From a checkpoint of a small transformer trained on Wikipedia: a variant of Muon for these matrices, 11268 steps.
MLP neurons of a small language model. Each row is named by its layer, matrix (down: output weights) and neuron, and shows model dimensions 32-127. Each number is 500 + 50 x the weight over its row's rms, rounded and kept within 0 to 999. Numbers have three digits each. A neuron's up and down rows have the sign that makes its largest values positive.
Before each neuron's rows, "fires before" lists the tokens most often just after its 100 highest values on Wikipedia text that the model never trained on.

fires before: "h", "hy", "her", "er", "he"
L5.down112:485486512454392570504558447418455503559413497444523598438567483545472525462543454566482553547562424557505473529422479444497528510489432440528472439509511606540542529498547561459605501564553401496399606507517475417527565520554546470484577440565478543570651514572530515487572537459499411505

fires before: "ame", "a", "we", "ome"
L6.down123:534412485480631530624474486575498518581587462425528430529515495499453490596526509541467550470498447518494509551477479433545488520519587496489417534509460429524504497518528557504564421454500497509537457504530539475395604414478448462406492546470484445535528501514531490432486481516587550543

fires before: "ition", "old", "t", "th", "d", "ted"
L5.down554:480436570475531528486562443565580613530459487469523543487502458496503452541446631501480490451434443462531549423532503472528479558523524429559458500452539453596553455482563603497472490419535481474497541484491510473602414460459442572514388524487431488617620535457419512465504443430410494543

fires before: "4", "6", "5", "0", "2", "9"
L5.down356:539541521547548429426511469471367508488403519546586520472538507542575382528525463578531485490408506485455562560430581516566582446445513519461529587608516557471507542449391415467462525441546473443587425545470532577538505390547488482431442534562463461483503497478478465568496542508456531515

fires before: "es", "ly", "e", "able", " Y", "al"
L6.down430:507450506548482521569512531562504521531438473475493549533577455432412404569406592531575542488540509534450495408523494472487554585564477543403511684419431540534547540506495472559475406514501629495529600458460520432470507505531462532533617540531499542531500553517580510414457570447595398521

fires before: " the", "ed"
L5.down357:614468431537544470597483551552515477451472461390565466435483537556495463484453467469494482581575538553502523425473546481447443545534500547489536505419499532503435608529482567599520502462419555528512525517444507470480434504447519437488558479470547467589490474543532590495523502543378489488

fires before: "ru", "ial", "i", "e", "ober", " "
L6.down572:529479487445526513495541503518460510492522471496587412535490539339519451548538407533529553572476530557481546542469428576548458476513495540508421547613497478572577539521473583445485461499397451522454423526509457472462419478465508519506524497537488486577519484417500522430499432441467559585

fires before: "m", "c", "t", "g", "ch", "b"
L5.down537:438507465525477421488471471553431428465561455439470516469498498476493544604536517400594483553469445533594446543550457499503518594505470476573524392493517516486480483488555523587558538484523589533518537507515547472513443545444436471487507511498443534451483494634497497470570582431453517443

fires before: ":", " |", "ut", " by", "ly", "ts"
L6.down256:482540510496519515443496528427471496518516414530455480472405509507669508432443435561446514497462456565448497508502521594424516462501527523496526392389419472476444486475500464544394546538471415490497513414549534470551586454555397591489428433426399585562521490470441434522583416486591525568

fires before: "over", "ener", "u", "o", "ames", "ame"
L6.down669:431539469509479515467555528472537395449490493473405456486518511483479467480475601508540533487565489495520504431482600548501511488476471530519546506577434482456525503491545441509407586601500469479443494449456498494516452427436457443519493569548470452471507510576440467564497499451477481637

fires before: "ision", "ing", "id", "is", "#"
L5.down315:553481410535561553559443402472439544505487431515509455589509488481521525564553441563505412516473510576436498562545497528513539438515473523496491555547542523489380589499404424491527425453519469472462552475414527453494537483600467390459492417499523544460525571422518456514473417489465397473

fires before: "l", "il", "y", "it", "ly", "in"
L5.down82:459443477501528496559530568547486466511491506523501494423434448500515445533550500454530541532455537463423538392465515504538462444436468488540516526476499560422487447590480482544487457527512475480575542489564508502451490514479431499437564534540491499562444523477522430518475528564505612502

fires before: "al", "are", "ar", "ife", "ib", "est"
L6.down695:557503474481447475387602572506467490501476453559487603475500535579474474437501505548568620483536504505438532510458526495555491457520411540568555444467502568487517532473433513519492538443507506448546479466527393547555415570514470458569442504404520465509468537458497505534509492565529502594

fires before: "ation", "ed", "m", "ol", "ations", "ing"
L6.down91:511481509540489535499571442532656507475527557458477504569547439572442543535560472515453455475466563460539543509544466425548519592382468440494543476444496543566463446529500461410444595460547486480545536416443505566545474460427471529512532468458478539514502543419419485513486595540507502466

fires before: "h", "or", "her", "ors"
L5.down432:550485577474495472494469504575496502544527575530582399506437478546457451442377570543477506565572403483355386465547440437517585504468508526451527400550631527521536546496457481492434538518448474468452472493482552448485497499513460527475436475539505525550499419563478468564503389471420459520

fires before: "==", "===", "=", "S", "A", "The"
L6.down36:462484488470478490496440516592471485611498570489494474476476521541416406418482460553533460506491443461505459506450621547576523517487407517480498518519439520467481470605521464549406438503503480475518533512499490583478554565558517400505446568462580505497451533492555511503499412470454430369

fires before: "or", "ot", "i", "ri", "en"
L5.down279:479486478496485481393576494411512498509594450480470581547546547573494501515518478523489457528429537486459587453446497472466397555543497485504462447565477560421462422530464424484503508455558489451543453566512461536525575546510574443465481469558478439542473460596504438506537432513553497491

fires before: "o", "er", "-", "anc", " |", "ers"
L6.down605:531528520570574533548522586505473482459483523466472511442562516541507415627465526493545475553500503596466365479422572427610495472520467602414594449468551527517508524471544512521648512501539491405514419482528474476518510502468409478396479567524485479526460473487464453468461550546435502477

fires before: " |", "ur", ")", "ure", "ell", "ing"
L5.down222:472509428502472521509377464542604559519458516525562491514499488516599389544516480551410488543521513484618384520505564524546494515477494500626475521477555413509518464592562529569458523477523462423507551451448526516572504555515549499481435620491524598462624589474547526451580422497485542506

fires before: "al", "a", "all", "an", "ame", "re"
L6.down448:417497464412492511539535508488505530381542500471458527521568492492589460468539487622523541426568499482474491546654543418531541550444571487488477546482449511487493547475427593473531543418545548379518528441497487505494543502557526471454521510477584458460461518498609443515500495428529523542

fires before: " ", "\n", " \""
L5.down342:547537516448503463468492566540499446475478544552463498421408470477534458492520496552480577567552489503489511455507502471581500550418584419459594586423553420491493560386497537459343397460479575534520560540592463505572529521496492534494488487449438480520436478550473474480442494481552534558

fires before: "a", "e", "ee", "i"
L6.down542:491443519550467447519404400520533455492506539468436474450434462529394449476529487506540532506540471548514564557479553563508487542406485503564459455452504493487518480489482488546574460501627458520471527509488498591433465491506565435378547528511416477526458500543463505455484465497443504496

fires before: "h", "her", "ough", "e", "ile"
L6.down293:473607523455544406534469418434431499388515604483496558436608472463502526501522436567497496570541504440512529491453481517445540572498485496412462472462477533514501536517503541414576479538562452442382460464440437415500452580499537515447494504647593474484509566473511435475536446488549549590

fires before: " ", "old", " in", "-", "|"
L6.down181:489407499484564506503597520545422501454568503480382607466494375623442532472415600489511475516455517522508489562545465483498596575483556498566490481472415523552531504486489395562300481571498460487518512560529504380515448505529506514500493485498551512526510564508510486455439451474552483458

fires before: "t", "ed", "ing", " to", "q", "s"
L5.down639:529528546470514561494468423456480491569514458554542490583522498584491504479390474546533550440441458531527476608425531472470492348486566394527466438494414559497514548463524418499603489417484488468451429446509390503588458458494498605488446612540489520496547488475553599506521381441538484487

fires before: " the", " st", " as"
L5.down263:571586465602558529530657590493500497549466560503525518491522477523539526478486414503580508496492448409480497441532427492442466562531515519525433506457519437551460534495565590584486559564455420460529538495556595424482563573532511472514525443504441454529546537460574505532461547542466495523

fires before: "m", "p", "mer", "ev", "ed"
L5.down696:489558511565464603494491447484454468368543401508479585447489485534462448453544494520477623557499555511431370415538581476506492508533454524545501456479472559523517440485438514448561468460546516426428515494515580544601517473460583461521455445541483522480528520501484520464443463477601453527

fires before: "all", "urn", "il", "y", "ow"
L6.down20:410541461504458430559484543467452521464536487498508433480526541450488474504494459469436518479447492570526524515445500499502496521521572577583447471512445502557569467534519464500607504427548512460493456384573517542595493551570432564475649500586463561513482463383479531550503495501528484480

fires before: " by", " that", " the", " to", " a", " its"
L6.down525:468527507571526577533448501461449437587478581547496494421449610476537480378506510564526471459509498466492544442573537504465473545507495476520472406566411562495464451483481586473472468443548479516621539552509471445394477422472498449449497551474572574529442451548463461444530470562537526544

fires before: "le", "it", "il", "b", "e", "h"
L5.down612:420595516523460523482462457437468514486549513449533532560492537536505457498470381448526493414436551471486564421514541552425504489392447480556541480530507524545570475650454482508573505528562456466416530500450531401491583540485446544408498493498492466544469484541486532525475522575511481485

fires before: "own", "ow", "ist", "o"
L5.down146:552372503421446464502521559486492459464500477454413513448525493524566560532510405555607522531406459527567599511529507438497462444496483531586512577455519469440510510449467558455480530491500420489504423530535482489439460574469487505417538564549539467609479528445517552511466527536403498486

fires before: "==", "ction", "The", "===", "In", "ober"
L5.down354:422524487496475571508496484499567570549458491394478473525485561467471540527549585541471463497541487498392563464476492488509480539515410571464524489481562521406636524500463516530314518482506506418539525535466451544505428516483433461532549524468536513572531427539571538496507399600469510551

fires before: "1", "ork", "4", "2", "8"
L5.down332:483434512492475454508487466438560387433495502505402453509453535533432474461439464402516457461498504596496420461546482486529521411405471473526541533475579422483493565516564612483402463422566543497541481556506396482558357525457509477526470471497503475469517568576479475605525530559540448539

fires before: " ", ":", "4"
L6.down90:552492538528547513486558492508510512602545522497506545479576551482522522479479544504533421574505551527595580444506500527457459542539512559524441535443527515580522491436480544574481498587595469490519471485385381377531550550508456540534548557571475432469525545513559565556494580570442405529

fires before: "ine", "th", "t", "iss", "land"
L5.down680:587526488428559489454557509374449604590449476482568418487506459476531572588532454471581543521556552516519530445599399409515513582478611476457628554549532547549563560457502483463427534500525501490478487540462526587591570496549444497555527566499572581455513387520539485558609437608516457566

fires before: "al", "es", "y", "ed", "if", "ity"
L5.down339:497488393499551489483550517508575534523452455589368458603580500472553445409483505502510475556440514596476482448530446559537532537509515594560496537472498553592500591579513493424400500455485506486413488426465415500524495476543473523516521535511662444511568525565553512496491447504384476497

fires before: "le", "end", "v", "es", "ce"
L5.down272:485524541578473485480547446425529479523506438494490515437488474495515522514534416531489432489508485504472432478515531521437548430571531477553513535466459477499426519592535480500437534469481465440502402524402436581513468514425548413583568567486533579466424503441507510499492545484564454475

fires before: "n", "ly", "ro", "b", "S"
L5.down698:562567533447539491484531453476447429519515446485571543477458505475447521522494490478582529493447457445528449525536429493543567567447508478532411496468531612540450510566503513416430593431375540463434485563433578470379499493468508535426477407502525501572536465512471546576503465517546567498

fires before: "ter", "gh", "ing", "es", "e", "an"
L5.down302:506453476500538566504595518452508543554457546456627495558625516489394435505567483487504554514530425517475426443521441456545502485584538486495485529464500479504438586598487520575544489419518506521519495438546492471438539476515506613495478547355465541510555472537543418475526417496528470486

fires before: "==", "The", "A", "===", "In", "P"
L6.down456:520623499501423453510456486517418516619498518495445585466535524485478507467434543519459515427508529520422514501405474528528536457500513648475498558465504470451450529506603435409242470501542468454526500469561504415571514563501514466502474524499502480477443505441482489464559499467460525576

fires before: "==", " ==", "al", " "
L6.down611:605502482519536505468456493448413461444523476457480465498506478539419542522485482554513544515445514518510458561573473449406595486482459507569480419536460596488553487460572449491317519568516513398512399465544453457576511521547519371557442494438408483471521418505499571548531434538524500506

fires before: "ic", "f", "er", " of", " ", "ated"
L6.down76:537495505477493458601428473565505414569402514443498396537517495480531447450595476478507446462551448546532430440627518543526514534531437505535466516444515496552612487529530491500442425545482548514557531508514464481555493449522429551607506583420495564527481527641556489507461506457548506503

fires before: "ess", "in", "is", "iv", "im", "her"
L5.down100:523487422480438481471589513513460464498470511428416540526471547489576494627517532506498572492583552479571399531524580488551510617473468517471512494440430487487516482523509495446482535497528584461518464482479486584468410541472420447540508465474499495573439373543446502516500557490526478505

fires before: "ed", "ing", "ment", "ition", "es", "it"
L6.down336:373491428439542448522435522413559495511582545619602559523578501490420570486602460549490422504546556516532542609498491562490492444385465468433458551482532539532526528478529554497577532568451403457552478569440571473541385507517541479488482454495462491453412523490390544468508552480420494522

fires before: "e", "a", "g", " ", "t", "o"
L6.down593:454580455453492516489464437547527550496528572461550463592543503576588458493514379483521425501516507538567565567417359462484481485570623674427442509523547571558502510533485502547564432390441530561486528540464500421493579513507494455524569396465449552516471476463486470486451506556473483518

fires before: " ", "\n", " Ch"
L5.down679:564544555485517471518450481519482450513474512434515495459589528598478444503423417560560470551478546507403557503505539511471512468570518542495550519511536488459497506523434447383526563502459453557513519503623567547514436489553598534483498590448461443491491485510469565455535501564507395570

fires before: "ure", "ur", "r", "ist", "t", "ar"
L6.down547:573543478535562539573436545490553557615462482521488565509500452456485581484499530593457489572509476469469553574519437433603463449568551515580507453544510549456551367497425521470575456503577500449467452593492458515572548498481524472468463536556513535531499491533462487505514556486502570477

fires before: "s", "\n"
L5.down313:611407442509537510523496508511547461490450513569462487555453551457599501508516499507578500532414466510478525538484525546539454399487514485506584543447562515550495519556470401538548441446444530538587522499427483552538519550502494455538464463435578487466584547499543505585513458613448481472

fires before: "e", "ion", "ely", "ity", "es"
L6.down327:472480403470619441476497536552474481523440451536453522520570525571553604530549567522605452557501482551493485442493490504513479554488586626546488480456567488490542530423576485474491494461474508488553543524487449402472501381515472519577523476425427576491471461545452556527537503475474498470

fires before: "le", "al", "ce", "v", "t"
L5.down451:419515510482512494401640515511504492543413518613398463490587465507573584457550459420557516524480448572521458507537497432527530521466509517478518510441477456504525569570473419542525471608472561561496534584418506488554496471431581506482491551423463598524488502513553540527488542513517450591

fires before: "d", "m"
L6.down453:436498465532497479435474477501474475496477456496467554468478575430451455483541498501410574491551461582464554529581511615454494450444451492484521386485575496540433390493545478414615440462605541536558498491499457560497576503499452574443466601487416495400506434604474521533498444446436510477

fires before: "p", "ers", "a", "er", "ro"
L5.down108:485533477507530507530466470397445461433538420512394529517549451430545490449461464514474471493596573443402550526564507510508531375491515449567483462518471513460503469497516507468499484515486535440548549521496540504547490544604520456416423484485582553435579500533581442497471455532478534455

fires before: "p", "port", "c", "\n", "ag", "m"
L5.down443:508636537469438556457430469483543423515534487439517487535530509495600515475537535396514573486537567547478464496497551564524487506452492457458476540502568506463451442479455481451594438470468517462470422472507530538458529476613548446361465444464507420471510530450518477535454531471575469543

fires before: "k", "c", "ice", "ce", "ed", "ic"
L5.down215:464532521529463422510492525492488600534430532529503622487530495514467521446447504492588384501405473508517540483486471536531472539534488563517476508530518547511488446465570475576460563409441513528607533409532535498546548459448498564478528537441522578540454420473565397530544597431566515416

fires before: ":", " in", " on"
L6.down200:421508474512457447495531447528616459522604484422536555454517453493517483516533520517509474529498529641493506437478533492504563562541457533515469601497520521376528503536483449493534507515601431457553484488530542495512514568448492459511589458536426462510387491454470570508459521498470522526

fires before: "==", " ==", "\n", " R"
L6.down663:502405565486485401434434505477539500505547578555428486453455583508504554592426423521523480487475512493514416600460541469462576477454495551558490447426535447527506425396522443469564469537529492462507426504518419541498471474419433503586558526438543429465539510536542615611572530546516588439

fires before: "-", " ", "\n", " M", "4"
L5.down389:487420519503492544415470418466500512431492517573471483559516509468592507493547457547509516492508440486463539535464495597565413554585474539446592514565539515507585546481489508516425418613407522567461496458496529489502447516513505428494567549431418437559426458447525447509538505428445466515

fires before: "ed", "e", "es", "ing", "ual"
L6.down445:483481550384520527473439575576492535523525515509464554497479367469543415424478580580523502492493560489477455454465438523588527482492510477454531551539491511539507535475536437479457536524423590480587575440555468539486428573506483505565582512494553473521453483482517564499427471494581465501

fires before: "ed", " of", ":", "im", "an", "s"
L5.down336:581439456569523559494542583488463392441505550471509662498506520495457617508421630552517391579510533531460458555447429491490502533524565484527562454457411525577512542444513566551509470514477578412518473462466443434546454411458458421432464474578437495466560476516551514547587396500484501608

fires before: "r", "ar", "ic", "uc", "all"
L5.down518:531534489470528383411520531545493458546514517483490534497460531542455538465563502520480520532404356574443428490510525479493400477525519483558465460532488532486434448475475469512553516570568539499441390567484520495553541595548589512524522590560366547522580542479546469467471577489522417480

fires before: "-", " ", "|"
L6.down406:391456587462460565467572558515510498444527471507454524574498454522452494495512612581415391511482497558522577568443561476503492617523573491591535543533524502471512509381533551541465457497493571511442464471605503481544490517452581410449547445372406461476497530503458533539421444532527552491

fires before: "==", "A", "===", "The", "In", "H"
L6.down217:437509581540444496522506518483538599488490484487548502481595444458535563534504613524475476374577461528537428547490489547566565492529457529393556518582451423583472500468502501540472398500609500498535523397470535490581466488533498443471511512507566442543518490508427394550408480544435455537

fires before: " c", ",", "ce", "e", "c", "y"
L6.down471:558530459428512491512429524515474593421453517520566553598491572489491536514439467477463572548469592585539535541513539513495533482466451461481498479407369513500492522470526445649606532552442437479487537395526541471489448464513425491455482491559568546485535451463518507515532386525557572525

fires before: "ia", "al", "k", "ian", "e", "er"
L5.down123:518412496612524494488491582584489613482486489484458573472562504506558503469503539442455452449461525431499528553397511518422550453486552494509565496500486510474512466521603494449432522584408447476577587525467464622496484469510425584529539583501485523442459545515456524443441428453555523447

fires before: "ed", "ing", "c", "s", "ct"
L6.down488:496541480458485458508465576409471539480536552535498417535506569599529511527466503450554477441594448468504522622399486531489514455541480402455472521514540520521483565434540443566483442454428508476457522461430538453487467476535471552464542461489538545547565503511535526492488477386509555409

fires before: " ", "ul", "r", "om"
L5.down274:512554521431441473498549510427528434563550503537525503497473498464492448427472491587436499612577496519407397529489589614532546487489490649444397448483515465370646508443464545419470456522455487544520529464475514501525506612474466504535503435485585476451505519453598531494503513530493467489

fires before: "oup", "and", "ound", "ant", "n", "ad"
L5.down501:540484516484424484435452577451480490465465475479448486425524417481435403508494547476506438527461512527598501514420492464448476469490493518507551490450527629407478488500550518547481538469430550469407486453414480545511522568441561510583503445501503466565483467555397491664507500474440494460

fires before: "\n", " ", "\n\n"
L6.down366:654572566497467498454475542473457440514510470451480559481422467567513497543436498399499496576501421492515534526516515507669562474423484505521510509530511504472517537576487481506295542438464551504444520559534560544523485589560473525483466565511522428506456529475528496501475403425577456458

fires before: "ust", "oin", "um", "our", "ud"
L6.down427:509532458518518502469552508530501426519541456502422487554474565552491516531517466551566446484477581587465487474500392525489489379474519502484543428503508572492525586455472556568499519444461635485531601496428455517531563496504595500503524596472435547526466498478493539530472533523493457551

fires before: "ic", "ing", "ed"
L5.down385:475496526489538547502493502453581556491580437425506626507522481441404535522574498553510565536407533525551569476459522577445495494436415504442521566512516504509558506479490399546497514447419489504526516480521512487605509516550574565525589471527516465472531540559419482550605435488571465536

fires before: "ter", "pt", "ib", "s", "ch", "ol"
L5.down446:471447420422504559502489489497449512593393464514595552574502523443512520627496563520467518506464464501508490523505478470511475431512500528502500572440476492558523534465522535456441464460459469374529495473499415518498427478540564563491548417550508470513490544448501534572519479509511504564

fires before: "le", "al", "ro", "l", "et"
L5.down22:598495511469492585533511451475513528533571498446436547453472460450556507500490520572499444583502456460528502552411536460563504490451415455489486523521532485546423631473524451511428513529477527510530487528478586533543402505501431479524456506449498556497466441609452423468603542411417493539

fires before: "old", "ed", "m", "ra", "on", "air"
L5.down442:555479526563487538613540475505536451488411429476459556525507437572501503464540487436416486418413432434480593523502400523446391342494426562567463458490558499465470460472476419566599490428489467468549507499541486504535566501518469436484546484549432476476530540506515446562605483480445527542

fires before: "le", "-", "um", "el", "her", "t"
L5.down107:490464482448560428538562545497468525488550497506655521524536509541464490475447554427445503538621542456534402531481553441401537485570561427508597435448459509449534575504552465534545471484499500470484478474404455530514438567535485454553435543488472582457400459548492530468448387550530517490

fires before: " ", "ip", "ver", "or", " |"
L6.down131:553448557497561483524531560451557575564562460532502497507517449434536443549474464562511466588501442584492452459442523447569517433523498485527460477494564508521560481487523639524578423483555511501461526490513469379525606500442515501446504481488551509510463419521454594498499540563455432471

fires before: "N", "pe", " |"
L5.down699:431413492472519533567491576491485516531555530538430488458555616510617548520527545586574510494492432484484478478500482521564510451418447622483484537540548562462502533544498533506510498459576498474448487506471564504460540552445456435485463535542552413496476537491486576579464517524551514435

fires before: "ap", "b", "od", "her", "ack", "as"
L6.down377:475617562438550562443463404480583491542502452467523521458416577522581471518421509475427600460494499437488477545409416509500517435578493528510531469433540537457533460514453556447702435516517499420436526548488510504511523495575592565447534522540494519547462498511503588573502519529520531393

fires before: "way", "x", " S", "c", " s", " "
L5.down559:518431434480526414515543551436434523452516465554400383508465493418501573459472474404481487477444426422554472489501481488502463570366548513636570481509538442517565561426547469476392569491490489541521485618486503489469502470513535499439562546591506446614414560471366501552532494464473541490

fires before: "0", "3", "5", "4", "6", "2"
L5.down485:516472573510492560472492484460520570539542457516479534586519538490481514445473520566447506425507501588592537423556513544419519426541445342410459519487458452498476424507495538511430467478448488518503441580489551569486497462526512519511469526562498475481498526502434511522488486594484439582

fires before: "ased", "ing", "f", "gan", "ase"
L5.down194:496616492478506467431532440451565518428509435535513608574550554514559567513493452477456531499428485639464540454442498550521602476476433396492544452566458454510472496437406511500509482466418551460499539529470571506485526492559465485474514500560434490422478463501573511459451480472522478553

fires before: "ed", "ing", "her", " to"
L6.down562:457488482485609530442511399526514566460525518513598557536568430450517472427619499535500491617381564487498542485500481484616509429525540543510549510485551557495525471559496429531336405478378600454462505476482451529466499529487473395465507547474501444541555512552487500495546508491456456503

fires before: " the", " ", " he"
L5.down603:562488548506430520596533513459546487481463442508551503487439496539495537396564527549529446542544526494520461492506434535498495520581539567493421486461455445545470469554513467554387559567535473564563552531539422515476543496433487531548509511372546410468444562503505518417568452494413486502

fires before: "s", "t", "A"
L6.down174:476554511453520536533420533532470486548512511428408539540523533554478477548491515558516501536554581481520569481506465470435517413488414482564438508565522603502535512482518594436508608462372481445441508483521620523445543492594507509467583489406487450472513540517497520499527616442567497503

fires before: " ", " A", " C", " \""
L5.down490:743540580545486543446537505548585496451457527494508487453501474442548482597444518516552526526497426478521463509513483477648512550509427548488486523486613465547589467465532497619309543525465453542513503480550399405470584550451509499539480594528498499478461512435529568479422482403470565527

fires before: "ond", "d", "ur", ")"
L5.down475:448536506574494457414490505508494580511513440431475466482456484509440461498534454501498504424547485510546552491531434529400485506532442498456627509469467558439562476573465459500411536355465431496532491547465487511453524426545524511543533561560526542542505477525586537551495439469394520419

fires before: " ", " C"
L6.down14:541482478494539468438491607496532457424372533585369447492491491496527567543448475546488484509549431451547470541516439525440530595509486501465404510521449550482557494598566510478401500583548474516554437523418510444557494516506514471554512463474551490541478513550542603563464445548525486513

fires before: "\n\n", "00", "01", " was", "02"
L5.down12:541415525499548434463518506440569546540523393546533441518473473523397468575455430572442506496483597460495445492562515528586515519420509524410518473547495462474437505508487398533347463471409490519516510470498495487532500504376541481497418441565513400468481553487568458443500577535562513467

fires before: "-", "on"
L6.down202:521488543471519464506428529471541489480455457580530405488504418563565482521500550566549493474441474476529541476425524536556533518566436391454421483488457438459570501483499479497474453531504501520541514545496506445541450515426437455565492483509469433487476566496535641420548520460496464483

fires before: "1", "t", "y", "2", "\n\n", " "
L5.down353:641496476416503466491575545547511456380478501632561454485524478400444438529475526478503451531489467513503454425447571599438523555455502459468399451433405548395523534558549471478398426527451430460496537552494511507532568506477548469569450576389527506468526362509444524432492524500522544496

fires before: "k", "c", "ast", "g", "ard", "qu"
L6.down501:523535438622488568532576562532531471513562476549511482507508532483526477409435585455536503463492500499481492452482482518530484525542501494457453527501533403536498564558455475485568483400497546471445547532539485565452535506560559478472450502509455456514518424430528500420539483548446576494

fires before: "ain", "s", "re", "ough", "v"
L5.down321:517490510445479447538436511569570499513501520480534534504565566468496512624449464537544461567470463554431447511446508499487411387477454536538475486531520511528417472531477491487737506435475450425487563469514573537608522534439569469495561465397532495534463503505515524519569410452478531491

fires before: "ong", "is", "um", "ing", "eng", "ct"
L5.down474:589523436646523463618440461503552529483521541487586431541513512519489493515474467501453503521534406498544525500554499522390492482451527582453405507482548522482422531477525514469553535507465533510465472472489514494545490558470387471522520514492493428560544397519511492437486523454553543452

fires before: "d", "t", "s"
L6.down221:534429551520530528426611610450424534545491545465566484451426509512606543550575489578516571495489561479415522543473598600431502479439489488430523499428572441471544570480518538552652481412536472482520476515477524438480520548514515547493515590528535523506487494601536452506498382455530427532

fires before: "k", "ce", "c", "e", ":", "es"
L5.down364:560401499488468500480396486590562398497559437435424553423529491483472496424583446575620557506496440531347547455483470513587529583490476496476443519516437511487497498558505505476595451474501468450469530448535446518503436523546464491532614511559463520581482523451518508469544465527475512521

fires before: "5", ",", "4", "0", "3", "C"
L5.down212:499495461532541458465478435411449557532497506450418511531502524445533569463522499547562478483529514471541541560500393523544524575527526531492520523549489471304419450515465492521564445507451460481540510598464488519482517483515470533509424555547434525409494509526473464572531503478489558445

fires before: "ect", "ur", "an"
L5.down341:549585490563482503471453462541571428573499500505550500445533538490557436580500503569472551442517403554464464581544569442459533484563547446411467477463510529548418518434502517507496492438606558476476524536566465542462476428573501613474399570452477538456536558499521543437468538467502438487

fires before: "a", "i", "e", "u", "h", "o"
L6.down304:421489480501541447527403468490569428498597557491397453464517482421523507482478517573450435560566464551444495561497452529412467531464468468469466518497499537554383615520473505511567620378475512430498483573488514446465487434514464544440501539537474540506510496448452487508508574509440576538